python train.py --head_dim=32 --init="normal" --init_std_down=0.0143 --beta1=0.95 --warmup_steps=200 --batch_tokens=32768 --train_tokens=172400000 --max_steps=5262
MLP neurons of a small language model. Each row is named by its layer, matrix (up: input weights) and neuron, and shows model dimensions 0-223. Each number is 128 + 24 x the weight over its row's rms, rounded and kept within 0 to 255. Numbers have three digits each.
After each neuron's rows, "fires after" lists the tokens most often just before its 100 highest values on Wikipedia text that the model never trained on.

L3.up654:133171153107124168122111096161112133120092102145150154097116140174139134153105070137103131129112109116155145151157109167141092173155162123119153095117133093105183139172127122127139121170129126136173129096170145108144128172105108128096117109097099118149101106128104130134143168091137113138140141138160129132105131132127155092149106127142152136140153124127111124128152135132131135126133140155115112133157147175106092108103098161144118153143124088145086121126189085084100132152114099132166094115125128102126108107167153162125176135096112155125138174128114113113144145090149119116120156110110134128159098087145134121154121149109108109182119122127124172132131127107126109045116
fires after: "s", " for", " as", "st"

L9.up592:114112106149134154166095129142143107089080135116113126137088127141103158142137146131120112163156153129130112134158141153153167133089097130107154130108155144107121121111146123140169118130159135093103150141146128174155137099133174138173097124146129123168157107160106142147116156120110123081123129143124110118153099166133078172066145167121193120095126125128149109146124112151144135083133124111111143116109115137092109152117135072191126135121091081143112144139114119075146085130113109120143082099115160108147087120117155143156120142146132157098122139148110163162109135105132141121158117137126137123093127144121133179083138129149079112107132117133194144130135124141091117107116
fires after: " ma", " ex", " f", "al", "e", "w"

L7.up156:141149085124113111133148094111152161119109169108153101147175073129143185125155140118127130135085097065100099123113121149150126097107162105143095130148140125125083073164141069134137148135125122141142101132098093199139076091128127094166142125137139114149114104187173146129148145106158144143116110098137141147116083135085152112121147107099126125110146122141117141132153125144126116117116117174136124156131116113169072144151099081110118092112141137159147131128104150138155119143109146133154103156144134112154111146114131135149127113147130122148094131137151118145094136161100141125150156124165139165089121137144131123109117149139136121154135128117115097196141103144167113123098
fires after: " ", " M", " re", " pa", " ca"

L4.up700:115156117123142117153138143124118140156134122173129122138132137120153103096148164134107144135101144149192087079128093143150122106151119128115104149116147122125110122133096131108142138143105133162172096128117118114172143129115082147106189103163107108115138158164126086119093165134134144099127096102149158152108142166143108161172113121094072118142155137099144132086115136123146125141141138148130117100092129131140126083157141128112096108125074127131144130120150153148086129116121109140150114156135121115170135129096096148181141164055101124135124158077178124160126133100127171133138111132132117125070103088108152152134144095126077113134106140109112139167121120156126097106120
fires after: "s", "mit", "as"

L3.up74:150111108126107134148137097114128142133165132121162120112089131160128112091137130132130167099139086118143159138126151139127124125188093151108152118180110148132140134088103154161140133154130126123079148140166123158089164135129101188129105116128116125167159131122134160102119156106118115135076130149128134123126157089154135100171128154146133119159150113140126112094120134145149159140158147136156124140076145098149118140150147141096137137109160133128097103100136135106119147102093144108172155108094076119151140118120135143126094137083129153066114099142148147130143138091076106148133095099077132157071154119116104115118155153111167080170134162097145109102120113102112157137125
fires after: " In", " in", " F", " di", " f", "per"

L2.up47:143112153124118105135118113116126119146171093132132096120108128105156101173114124132077117141145129092145141094099133191113168097130137143148143109139147133152150121136133136144119142127125142132159158181131145121116115109129073105139123134107111136146181169146095138149199130163119137098098109123133142127115104110098139114123159161142141114135106102159111152092138164193169155152129137139129161140142163135128094140124114068116088110122135143141147094157069121077112123087099093123156141149077120137105105115149132143110094110131172153115125105151121148094141139143098091083122151142160135094094101113093140126124097131109101139132121139151167116124128133157101158145165
fires after: " Ma", "gu", "ri", "la", " ", " ma"

L2.up714:145105093172146116182128123156113073115109103185104139092171104067103112119144126141114117124123106130168143118156155151158099123137113187143179141119123115125093117155133119140113145129101125112163113106109106098134112105118104132123096144118108102098124163135113134103136112122122128100118130166153108131166125131132145152110135130122175142094152111141147087132127106125144118173175155167180148141147107119105139116120177131107131104159180111156152093167091141111119078112106152133112164131130119099111135158104119153134180095100139102165110112119085138144120125154136164137133148142127118119141120099189142129137096072141119128134156106148122149140110177102125134131122
fires after: " Al", " S", "th", "li", " T"

L3.up87:145133161124122100127151130086103115133139096120131130105141145133113123128071143100102123145134139143135136177175117141147172115133119128095110122119128168093163133123157136131158104168131145122118156140137106152110125130094128097142141145131128125150132120133104130097107131127143165099111098153174086121108123101171131136091140122121163131123126168097142106106195123120149190113101146130151118095101176111165135169079133115159078159104094119100143103140113143120144158099131147154125134154125084127146151119129134153101114134108164187112123153179121119076106173087123114143120146178123156107092141122113124141111085130130113127129078141123141103154081080103133134143147
fires after: " comp", " f", " F", " sp", " Sp", " m"

L7.up61:136115128119124121110151102119112115080107128127149131126165134122095094098106153081103141106132114153197084079107166105149117147139107172100141128126112151162103122115143146109117118151115137176152162089151109099147124144105150184136108123123135092137123126144158143131120106150134136137105126161118141094127144098088166133137134143182122120121167128130132084107153147107152124110113146149171110119142136152154138135091120171144133120130163122102121128133136138122101150142125124135104074128039112115149097131183115116105150119089132145103098144110096127136107147159108109117095162099130170114133113151141106162093154135147136149103134161129121125131129167156146116167200
fires after: " re", "en", "er", " Re", "b"

L2.up816:124120105102149119114128141112160109130131110121132099135138105166078119122126099125147110120133132104143192147129123125105137132124157138115121120139211135125113069100159181119126128120105189091134133154144150163160173157120133170126163088094147107134105118113136118122105123139128114149109146120109131117142129125123112109091162114097096114141128136136176203142125126130123134138129110155125130093146152164169123091122130122138107117161147154071105122126112140151124145120131162116136158160095142093138076151134163110105123093130116153137131150094118113113099139124094122096204123106156136130153124089125167138110132105107169116090148132133140101116090173103137101107094
fires after: " ", " in", "ju", "di", "th"

L4.up577:132142108196108152148135109156107135132102148148149115101120105139114151146110114111093120085107133117142133095119155143096133096125167124137166121101150112110101163112087136144116113127094118149159120127127104150124120117125127105189087159113116120144153161113076131120136159171120124131128149121137104136134105122120193144122084113102129135101127113140154112149165100127141118112108129178118182162114128163091129060125110123069141142102141149150152112178111137122084165136095152071165120091116160169097159107154135158105133092130142150104161145130147113107140120111133144152110133118123112096119118108169163105103110133129144122145136159106166130135125108113184152145135
fires after: " Ma", " ma", "r", "la"

L7.up251:121145139131126100123167109102115106108145168116152155101124138169090133097129136135148151117147093145085146155157128131180129092132085176142145109122130160126119132107155116106090151130110103101125150175108166149082132120149177155125150120182113130142144118110116115148151137097159100135115134142132122150133130088144168121132157131138136115133136133100111111104189175123122118122148124121112091133147120100126146084115175167144141146102076083158134131122141125130148095119120082091161102141124124121119129099161106098118091126146078110137180117156095122131123174156150113062179118097102151134133135120138092118165124141128154096127123120126124148144120079126098138164126
fires after: "st", " in", " ex", " In", " at"

L3.up683:152143099096153082139108094133165121142171096135137094120175163150100111163112106121174125106153148087151094105131128159125140144116114111105113088136145136133120130129150172115166143139148117165119064164147151109143139165129162123093162130104098130140122122170091140097125107161087159145095107110139114110125135166128128114138156150149172085144140127146108137138128149137135129149098194117131136117164137125083161121162104154126088148108081126168124134105139116103086121134123105114114103124111096113118105166106117128119112142113134090112121106126116087174121128165164126113101149122173123096135135115139082123142159139109130124075090116111166129134118173156128119105139
fires after: ".", " −", " +", " follow"

L9.up189:071168139117133085124127116119127080099101105127125109169148112074156118109119117105115068091127128152111129075133121144120136119147146130147132091117167113150145112154091133115158180162108119122188129121136134152145137182130152129163145115139108113129125100120093139117091131112103125090111110137141100147123122130159136147117103110104134140104149071144149177141148180185170113119150142140137155134133141141137139131059160132134157112137115126113115111156138120125105086145136140075143143132142133161130111167120115132091131133104132130106088099152140128130091156117117158147176170128144150119075160112136140139100119150140141132136155142098129128068100082150125118138118
fires after: " ", " con", " under", "s"

L4.up421:131105142082113139144124076169137138141112132131098142156133109103120119124121154147125084104102129091084142213158145087151092134127151132124136114159140122118096132163096114116144147141133130111131154099110163109125133161107162115127109129132141116176150144093119105119101134106136097137111140050116152164112083102121135155145135131129115088120165132111065147104115150106172149101117162118185167136179138120116103146160158161161155104123157103137140142134123116155110158135147140119190091124115114119140128105163125127108150113131129124100096106165108139136102110125156117149092145120097122114114137149102155110175110161119138098146147145114151113085117135137086123136135
fires after: " P", " ex", " gr", " c", "P", "c"

L9.up77:147148130102103105125115155132110169128144143157152151158122148120115159156152174084145134083132145103132096185088158088170101124113139130137155150090093116123120137134112121161104156156116099144130157182133177102080113157133126148138144121111122135142117105122061160100113137114142086146111125107103125125157162070150098116115161129096136108091114125123112078126168152138123127114116104155115135126117140127105093112094178089125155160136125138159130134162108141127130147072117153155123109098114086087128104136121136125167139136115096150162118142137132115150135151115116137132150145174105146128169139130122125120100100117094107172116090130108090148133143126091145121175121
fires after: " ", "s"

L4.up876:132136156154119133130157100130083108108126143156127128101156137128122093165111164094137196134135144166136158137167131169107160141145158058120134112155115106118144152116148124104135132148110107148121139066122138097150093141151106136129160149143123151117080129151103122118111121165169138122121126132085134096119106162093132101132154155119162128145137166145106134109138106181102132165143149120099128121149185102140109094128124145129147151178136145114148156081150124116145155063095101140160098147122128089101124188120120135136142122157123087095079136130140139124114100107110118090110094135096133103155169113109129120125111156171123129116141122117095143093087118140135134117136
fires after: " ", "s", "qua", "t", "q"

L7.up155:119150136133171095149159141140164122128117150118145171161167124092112145126142119177096123153104135104143135118115112122127137152098119194133141150161174121117166182101141101119133139096105094119156094098118126074113123152140117150153188137119155131112123133106098105133126103157148148120097121118146135112137149112149122090120130075099161129112149122123117126114090188116135120095150158106097114139119130140157138118063117119072122141119116130088155099136127108121128096119127078121137102134107171097124086155119179139156160083141117127101157146152100152156156146140178146113132117120088110132119147109120124163147124160116122157165126104119128125149121156146114087157106
fires after: "y", "z", "s", " Z", " be"

L2.up848:130136135161129131159167146120090109167129096164140084088173132168137141108123077142159162153116128128152124109185105152139148142105104118136108097147163161116101131104127111122152138131115126116126103114118104119135087145108082116122119121134116146089110151134117103123132152138189127153151096117163124077180179124139126132162093106185165136156158137139103130088115169135127102134098161131133180124157125156128132102132150124109132085116094115161102180101103121128105131156107131113155077134140166136121126139101119153121127133106143184131134128100163134140101112086090139152111117108115103134162128098152120107101102103126159151162112096128140155122160111114136106155129
fires after: "s", " Ma", "y", " S", "d", " M"

L3.up442:094183164116169096098112139144144128119148132104088145124139115152118174110144112125120102130127122147152144171107124169134109169125090128108121130151141099119123182142136113106131125175114155196155140120134161080098121114105143155125134124152129106146112132155134168097112109092120148144138140108088170093138149105070079156113130116156168105136090127133142103110123108128098135148132188106156142152132130154151105146112129131145081090122091117155125137170127137128117138128092128123153140118100118134078110125121146147126142123087097151114108165068084073119085151125157133105152131117124120150142132147097147159142162140137109117147147122141126125074143098149132101124109
fires after: "s", " Com", " all", " per", "st"

L4.up849:161155159127112137108120109101124152132148107163099105096116120073126106161081135143110138122134146151107127084145127118121106131112119132149108057117106165113138148154126107113134114126103200138091120121139093129116136077127110094098139087097122100142146163137099150132127144140110149098178145120145151122145105120113176128121122133145135150177112124143131145116129140137118117102120133118198114140125095127157117098200100116151092143077111165119114163163108122184181117155146125128171104118167130132107126093101115122113114140118118122147123154097116107126089149122125159094165113121132151152135132145130093141103189160135118128145143145107149090140125088156140120123130
fires after: " Na", "n", " fa", ".", " Vi", "fa"

L3.up483:140112149135104128158118142143148137144128163115092102112119139121136182181103120109130111123140138092135163142180154172122120133172142110103135149108117127078154132132100090128100125089113095175096135105132072128113104152152157090148096140118114091172130115124115155132133118116131155096117166080131140133155102143101136152148119162137078159139141115147117096189131113156159118131121155102162122129112120126132118149155151122096140113093158113137102104140151147139101097090132126137171130134120141099140128113158080130161150110133129139118121062129113088093104143129149154126097147148158110096196119152137178118137157119159111124136113108076095109105115105119123117143135
fires after: " ", " p", "c", "al", " P"

L7.up235:127146097161098138092122100153119153164131141094146152136115128122120119120142139167150113131132148091137109110168132094147143096145078144171140112142130095101081169101132142100111150139131111123140141121188130111074082134106156154074116131131134124112122129092108149090149094124102128120093134167115131064102138163113130116085124121100140123128122148087177185130139124139121140111157136101114146147130147111161125156120129091114111104159157117168142142126115188147152137125125099140158126111130131113148121136154133155147169086176152111175141106108104113149151149138133170105135164135086134109128134106123122126149147091076129172109126122118150123140107113091113119150181
fires after: "d", "s", "in"

L2.up587:139118080127128123137180124158123131095147102127125127157157077117168094096117130129126078157106115143136138113122112126071127101141079135165111121158173138150105087127184122161131126151092112134143111177112138145098112128138140124099113171115117112171144131162147152128103113115076182115160137184160114126083136129092119152142130118149134140138147141153107096112146134142198130148135188132171117094137135126097185111122131109121104151143105084129120124118157132114144144150107146124121142091123111098121125156159083118157115136134116112118108093079103114157130163120122158126135149151159147132128140108118131137144124112103171098115153136144148122079143115137102132155133
fires after: " re", " St", " Re", " st", "lo", " tr"

L2.up355:113157133082136112106160099112114163085149109106121111092126127118141112131146180042137144167113138130137098167139156174146118115151150101071121133107135119110109149138163149142154185100127109135138128122133138112125117155149121073143146145141104098119128096136136122106151124153163116121136142138139127139130153099133112142137144175105147139113128182166133125129199132162154135131065132132126155151162126136153122110113147113100167099149103131128121121153118165159113153107150074099139117075116132113171099137133122165123153152102097122129109139118140141132136122110132103122148120095109107151117119119092147143150122171087121119163113122147082110093095090118173139099121
fires after: " ", "s", " in", " ex", " con"

L7.up145:126110108105117076106096135134143111104145160144164135128140129109126128098132146116112098117141124147130092131117128125150134110162136131152117155119176126136110091114059111110109110105089152132137095089108120163123162088117116129124118146140134118124127108132138116109167132137127108119094151118118136181129143120135103115113170162131129150131129171191174152092150120124127154204123144165123120149165110139151086154097099080160116098112103120110118138120087183167096146128144139141126120141113103139088166182135133098149148189134152079111161154117138100090158126164116112130099075119125149102143120127154113125120124099124135137137125130129116116161127103145116190152128
fires after: " in", " con", "cc", "d", "re", "vi"

L3.up418:124135097115155094117106125135113197118119061119146141117110168174137096131139116172129107111151147147123134082104137166151154127086125143077128131152100112139143167121131115087089156093125090112100117099152145110102131151154133134123116103109138110090123129128105064137115125157092168104153169132133082108127116147161141133124174097109125090105154122159117178128130104134135166120154097189140131160105147139110144137134112109098113177107149108136164106091159115156118144146120091141163130118100143134132130164120090144149147138102096146158170126163121114116134116141132151119124131158170135122141089147144110153115144102150169125099119086114115145115138137146121095131120
fires after: ".", " +", " −", "2"

L7.up208:121130140160154138101125088076131075094111144160163119081133104118133134089112116143143139132133142160068122123108149102183052146153120138105133141169167153119111118175140137101085121131122106179161142113141110152137122114158121159160180128128072113150103102153130109130083122133139169133109089109122141133117116197085143149128133167130140080147105124100109099111129084141111108131132127108151128161116110114105138155118141126071146133088109115125109138139090150148098089148120095156132145134095151113133176098126132121124119123157142086132145121122130117144147136130105170118145151129127136110112112129138149119113118134134157139105093151157144156157114127122114160154157
fires after: "ter", "er", "and", "ver", "ab", "st"

L3.up174:143123115123175099156151157120126150143127143099094097132168104137122114112156145119145149106125100136123124114130118127169120118150123106154082124135091157113130140142131097111168113157110092147108125142103115165138124157094121126134095142165115075132086109158120120166148103146110135146075134151146132127117120181130103106106098089126145120127102132103135175146133108111140092144118131129130134136160158114113133167142089116160110075131134141136116149098148126162136152135140111130096152153145087122140119097135140101150158147079125102105089098039133160148136130096157121144107224119163119155177147142137143135128119144146115141143110123132111128106117117172121175168111
fires after: "s", "arch", "les", " d", " result"

L2.up510:137159185154156137147176108080123132161113146114122133143130134056093128140131105099109135104140106122136101109113103153047128088095128133157135091133119137087094131127135141105115132116097158106134121142095140070115114117136131110126136129150136122094131095109150095123116130115157126121119156103117146118145143105127134153100164100135132144125128139114122126112102147153095149104148108165094123084140112111109101138125145136179114168128135169137152140145168121147097078117147116089106136136134067083122195108182141112123134138139131143135128120153092125118117130127141143119168108098138122143121188135136113158126152159119139157128165151161151166124107171136091137176120
fires after: " |", " C", "g", " c", " g"

L4.up277:163143129115104102120137116091116136122120107145148147087163110110096127087142111143067147146074117123146132065130104148135116112111133158133113120120117133073143108170122144133145124103123165104157119122151139177106155177150131133119153137177185145100142134131115109125074147119144133098140127124138134200112126129129157130135120137175165104122130157073112138135103118119106105143147112139127105152161172137143107139122121120108113101125111188138114149119128098164083164103126101096122124150141097154132112083143092124173115130089084143152159146118179147128117110137174127107129150133118140128115108103141136139130133129134144125094110138088135137122185119115105135073098
fires after: "s", "us", "-", " through", "ha", " out"

L2.up846:153118102143118122126158142157125159102124156133168100126136143123092136117177159136120095137101105137152131097142148096097091141133155136162111107119100092137093153085153147143189090097074099156085135113119129148115144128124152138125122104091150152106149118127140132174111185158143131154096109151110131105106123158167132113116134133115131082126136111143136140143120130116119090090113148138121104135140156097168170151189141137154086142107147127100118139112170143122146136108138148104126098145158105093087176122123098123161162105096098138088059129081102134183136133104121155115122168135117152138146142106138173100138113159146112120131130123098155114135145136123142136111117
fires after: " |", ",", ":", ";", " to", "."

L3.up365:151135120135166110152115088132128116132141169149119133136134147149110103118124157185114176115122138149184148099135139130191130105139112149099150095170155174135094130144122153114154126145102026142141110129120145096130119137066168143101172106155126119120105164116135148135123121137062120128131106113077175111118134142146162123120106109083152094121148130121131136138129105155145097128151162135129130124174127109130117133118102086137115105095177145125145089154167118131139142130138099128138142121107143143080134116170131137141134105143110108127133121133123128108151123118141132117128148097119120115104138142137118125170098114075098161151112084108091130178157153093104136116118
fires after: "s", "ers", "es"

L2.up795:140130116128124153106128101110159142143135166136110105164143110147133135084097139102127105137134121157114112138167109144169138127162138133139065101091127091093125110100081155130123136097121166126133138078161164154181113108110156128160122124161120147121078101130143145139108108166119107173130141132052110113084088131082130124106115139088087111164103126106147139140149135131118147113121170144124142119142125098170127109065111144102069115133165144149143147138161113120122099148130179130159143159123129164153107130152121144134135098102089109119129165109144124139112109134124126162160144114148118153154107097126132113117189147152169112156127144097091119128110112108141135132122
fires after: " in", "it", " the", "s", " inter", "di"

L2.up691:126128139142156104103142133144182126130083099122165151175188136115107141112154122086112119154140152120104143163180118132133082118130113134150122163111137071099141145149158159143131124113113129127109149096135157182121068102112137148118083145153057101148114130104113127163101132125153129153140104108132128141114113144147138118088130175121099104119125102128081149123154124154092118124114170108106157178122106101154135147111141102104104106076093130151131113135136113106115108157173107119117120134117102097170122165165187168126138139125119106136134129168102111122124105126119149132139152112140081158107083095130118154113162118116125139127123090121146146158144160124140128133140
fires after: "s", " in", " dis", " con", "es"

L3.up414:154131127147132112163097170101124103122136122102096126132134116134162094130104120105134180165133154103088092105123112141133103124136114144125109132107122135133131099147122127147122139119096131131124083112154102134127122091104101127142152171109109115103087168118145111157115102114160130176107114146145152098123142167169126153152110102149155138099126139149121111110061135189128091123101131145163074140128134144116138128168142122140077113122149069152103099130159139187126122100145140122159066137120099135156124119133156132122131133118091155134138130114120130134176133093148103172123171098183056110100133137104124105179133141136119146131093112129172126149139107137129125160113
fires after: "s", "b", "ach"

L3.up145:111093144133136105120179124146115106104145114180150120154114116101107124139091153177111154135122112118099119188114145152074090157146097115142101100144125139118121140123126094131115110136104107136164138100100109156109166162122117131143114114077099129126174132133124105104128180090138155146142163105116102112116141124102115125125116121171155104118103195154086134146094154098136118125137155158120151165136145112078115157109115120124110165116137126123128141161081155088148128135120124102141166113135111147166130152116158121175104138122130112127114125099073125139108146146112142124144131145170157128137144139161172141159088158115156138151111068156131091093138139094115116177121
fires after: " co", " mo", " tr", " no", "or"

L7.up789:134184157135137146113108146097146184109110154134138118134114112100139120107166121069135135133112144123115123127154117140128122120111137162121112136136168124127145118105096140128107180150069111110134145131093144134098133091129142150116191119167137115101114148137156121085111096126140134168103122118134118118159124151091144125133131130150150162157134076095114134138134143175082126114100134117158103111149120112122107096127123109118164153136147102123085134214166137153123116215125156167117128148125102119117153147094125128107114127079109168134114138138182116126146106094123130144122129118117172082123084150130144125123088104133103142101113125156149161092088119120119128111130
fires after: "n", "th", " result", "ne", "ic", "fin"

L3.up717:101164101132128145106165138108118108112130180139148145145107124155082116144129112105130163151127119153137144113133135141159110131155083152116099115167093183150165096110132159104092139094101115122135108124124116148082101136094123124102144151126124118112129185111099122129155105152108143111152132098165110152162144111134100151169127093132201124122136143135114134117127122132105128124136122182145134105145159160127156114142085094163116146044103152137107106122150123141136156118132113126162147145109120130133121119188135133183133126109128091115089103153126156120115147114115095093105092100126131150119128167128118108148095144164109053119120110133107137136147156153082138128151
fires after: " f", " su", " tr", " qu", " per", " fa"

L7.up756:120134142120102160145114106103139103111122134131122132125160091175141119132117114191146171108126190115145133120131119094161116146131075154111113121141145103188116119109146158114163124128141101140091133158105158129105129173128115131125138149174153072120136143106098153117116152179128106108124132091156140136147107121176109111125136131107127109050133140096116133090124157175119106112157156156125145139119140111105132139140086156110138153120110108113139116121158170126090118150092102075168106113134109123124144136181136111081143109151161126124100135127124157148138154095149129082140088107167124140141133141089101159136103115180120115144129097161134104129151149132109101150107
fires after: "s", "re", "mp", " pre", "f", "ra"

L7.up147:115147096105102144127116158067104112113143151148161205118112144125123101084117132119101133148113141152125131107162120156093109148117143112141132111119103109140128125143117095145089143139119113087114138138156110137133137143124110144095120166166152115100130162115118129146146186122144108165152096166179119096131123133124096185092130124138125141138133136125157124172131133187065123157155127104134079171134094142109097078119180116149107129105120141159150148149096111165109115102157141119109116104135131097156086129135121125110136127101098100144129125157116137157150131131163125112114119128175126111143101039124126156102115143160094132149136092139113119121137148123105126151146
fires after: "s", "ro", "al", "ra", "ri"

L3.up380:134164142134149080096136145110121130106154111156112136113134104164101109117140106164129103132140122070166121133115115112117116117161113160145116133125137142145124166114130130104086143097139119073090126123131115138147162100119091108137153123150140132133136106104110119176148097164163140086142147128120135126150139172137099157105171164128107098119124121153095145145125182116154144201099127150203138090158133108095137132127125147136133128146118143103132106094100127109125170121136162103138110152065118099117126137128116088152157150102103129132164098125130134179090113134159129159148112150105103103084132131138089122116154072143162115095122131129135121134140129174086105151096
fires after: "cc", " Y", "th", "S", "W", "d"

L4.up764:125144120147097129113090113130096122130086088149161137162120092110179129126124133096138099135133134078134144144161135162128117141105130148158104158119145144118127124202120140141165146136127154148170131089134103171113122101114138111105161140139124114151099115119127125101153140125162137111140156104132121125105102155121152175079125113174137118045135088090113113122110094132146153152165124121118111147128131113124146128139109116105102112132168163155129114133113079162125120130130108102115084131162138110137104133112105114188094146127157134143080114106139142162110124076094134152173136157122145139112088072151125157144129118119137106132176127095111133134139115135125115115197
fires after: " re", "s", " Re", "-", " under"

L2.up195:119114140098164129172106127122132136110154101139161123079077145109065145155072094108088130173161078135100103114129103084144110150101137150118141137137115161115163136158096130157104143160149140107137140152123131163128133153112130122093143100162141063102113160106110130157136141108091095131099142146113167104100138108155109149156178186119142158112153148152127092102152106118127118151117153133114115100157104126095120118150122068155137178088144136138143124128125102078151142148119140117137106076156120107094136135124112146160166151124125126129118116154132150122131128111120146143124104131127163132112153132137145172119091171144154080111121156121132112114126141103150134119112
fires after: " ma", " pro", " pa", " fa", " su", " f"

L2.up544:173110105151100146101136114114142081093150097130159119150155128156111128116154169132163136119138178127140163109130138173130147123126124146117115114091143102093104114105088079141152138103107145092152118125120146136123125116119147077097134170131166153148142116142058115135149135106132132133107129122077123121113114143120109138078152144121109154145128123166161145102125131144142132157150121129134129110135128126143125102128143119119101161116141162118122098119143142124185120114107141134121133111135108121084133188124148119124149121090135124178083126119157167136169127124095131110074146127127118163158109163167151169125135155108168144120120128072063084102069120123157114089154
fires after: " ", " po", " con", " In", "-"

L3.up732:067143157115121144107156126133102146118162084135146145108126117116097117139080163133122121160149109099138087135155154131124084171122148128165121101131133135089100095136117180131135144144185108109138122167141097124122134125165126113127132138128150079112128109140154096155141141131100129102124150119133135154138115114144154154129126153151123140088093143162114115108087131066129133152058161092148116160147151124140076144136100128148096096097121075120122157110070147115176128109130130136152095150115121138148154128181131127081122127092153119151148147135082145102107168138146184105124135122125121134152103147147114173126156125116149130130119145105136149151149148110162137165115
fires after: " co", " mo", " b", " Mo", "act"

L9.up127:129159127154135139112125106144094134115166127111108111118140133148142152152141131146134118120150122139067146121147168128124100087152132150126164143129116120154168110133131069144156139109104091157140117120133122113120162083151157097157123103124122153179134108126154153167160148167136133156109165094128148131141090112108122151097119112120118120115134121095088145109152155138128120119101141115096106164087088119094099069103119136125110132149155153158069147149116150111110126146121140121111159117148132133119107165139118139139119132115086155146082086120113083062127160191103126146158102116170121143102103142155122133111090153188099133147162088151146126133103106160150111114135
fires after: " ", " Com"

L9.up123:119113140148108126116110148103145113166141183117115111142119118117091126142137098170157062153154092110096132128121153128080153126134087141141113125117127122156065108141127101091092188112120156108154115138126182100111165109142127159104163121142141154121172106140138125117200136124159119111134139196130128141130094096113149130144093183135127144128147147079097138140156122135134127127121192153155133125154125113067106111112123128131099172124107108144112112091127120102120117115141128166111117119147105118133139137154152141136142147116137173107113136121103108087125085096168114115134140131105147154158147137122124164160123153144131145127147127110127135056131112147109159147131
fires after: " |", " c", "n", " d", "|"

L7.up220:130141142090102120126115127107158122131191149138164092135163114108122117113118121113179126129111183126099166143133149104141120137131138133150131123118113170124155103154138160174163126126097106129089119141181100088134168128111115141099165129142112112124132073148153065133127120124125100096098093124145156157148144099132109132103106122132104134146170151145093080135123133127150110108098118133156143163095110116086115120150110088125077086126119107166151192162139106137147129097168131080149101114126116130115140145129123089120143130126125198093089136131118162139120108093137175121142121137163132143141133148121106118113146113144137129135149140123126100107108104133166196143135
fires after: " (", "-", ",", "(", " G", " |"

L2.up75:097139145108112123118119126114139144187088110139109124132139165149124154137108167165130130100127106118117129148143161122174123105187136149133137132144152111092107096107128118170113140119105178148107110109137127112119129177159124123121162158187085134140107152138122143094107123130150120096104103134132185086169173163155073131095149132125147136160149134115147146130107094092100118136155102112155124146107068092122096150103175096124073157102131112118134118122136127132153100072120143149189137134164115124133109115118164133104099147128095147142122118119142126108132139138118105122147139076135086146150157124109148129118105152114146105107161128132106156141126094088093157121118
fires after: " in", "ten", " In", "gan", " m"

L3.up213:126171135108109163159116129144099147110149091103093108106123124117096112158126123097148140111177070115107162139126087083151135108092139099117086168113098121120129107117154147141113155142115129130128148145137152125151113129126112131144092075100175094124132162138117127131094136163124100089100101103121150108122116132162146142099162170125091146123097091090147104087111114140134095110161121157172146181154128117147114170096146123129168138126168171098104125196137149097137114154094178155136128117100096152110128153145137111107154120114141163120124124134122112141142129142140129143138104138127133082114126144101175161139121090124171125145121098162088134130114162106133139126124
fires after: "e", "li", "en", "ne", "ar", "th"

L9.up461:132155117158116134112112177161156137140140096156101081154134122150145127071142142102155128126125112158135130147106152138119097154105139141132122120121103131121069150146112128121111114121145137111106110135148131101145139165145157138149103134120120164130182096073091105126115216133104131133172142113127112176095114137160114130066135133159147123095186125111156088160148140114146107141144165125109149153111136134129109079107148109151058141105127120109113177168140113095125134154117134118137111113131101117126100127105135138111132110153110126134099113135091135193124151092153158166121074135112091118140123149106110127127107088125133133148163111102158130116138113115136161143151
fires after: ".", ",", " |", " T"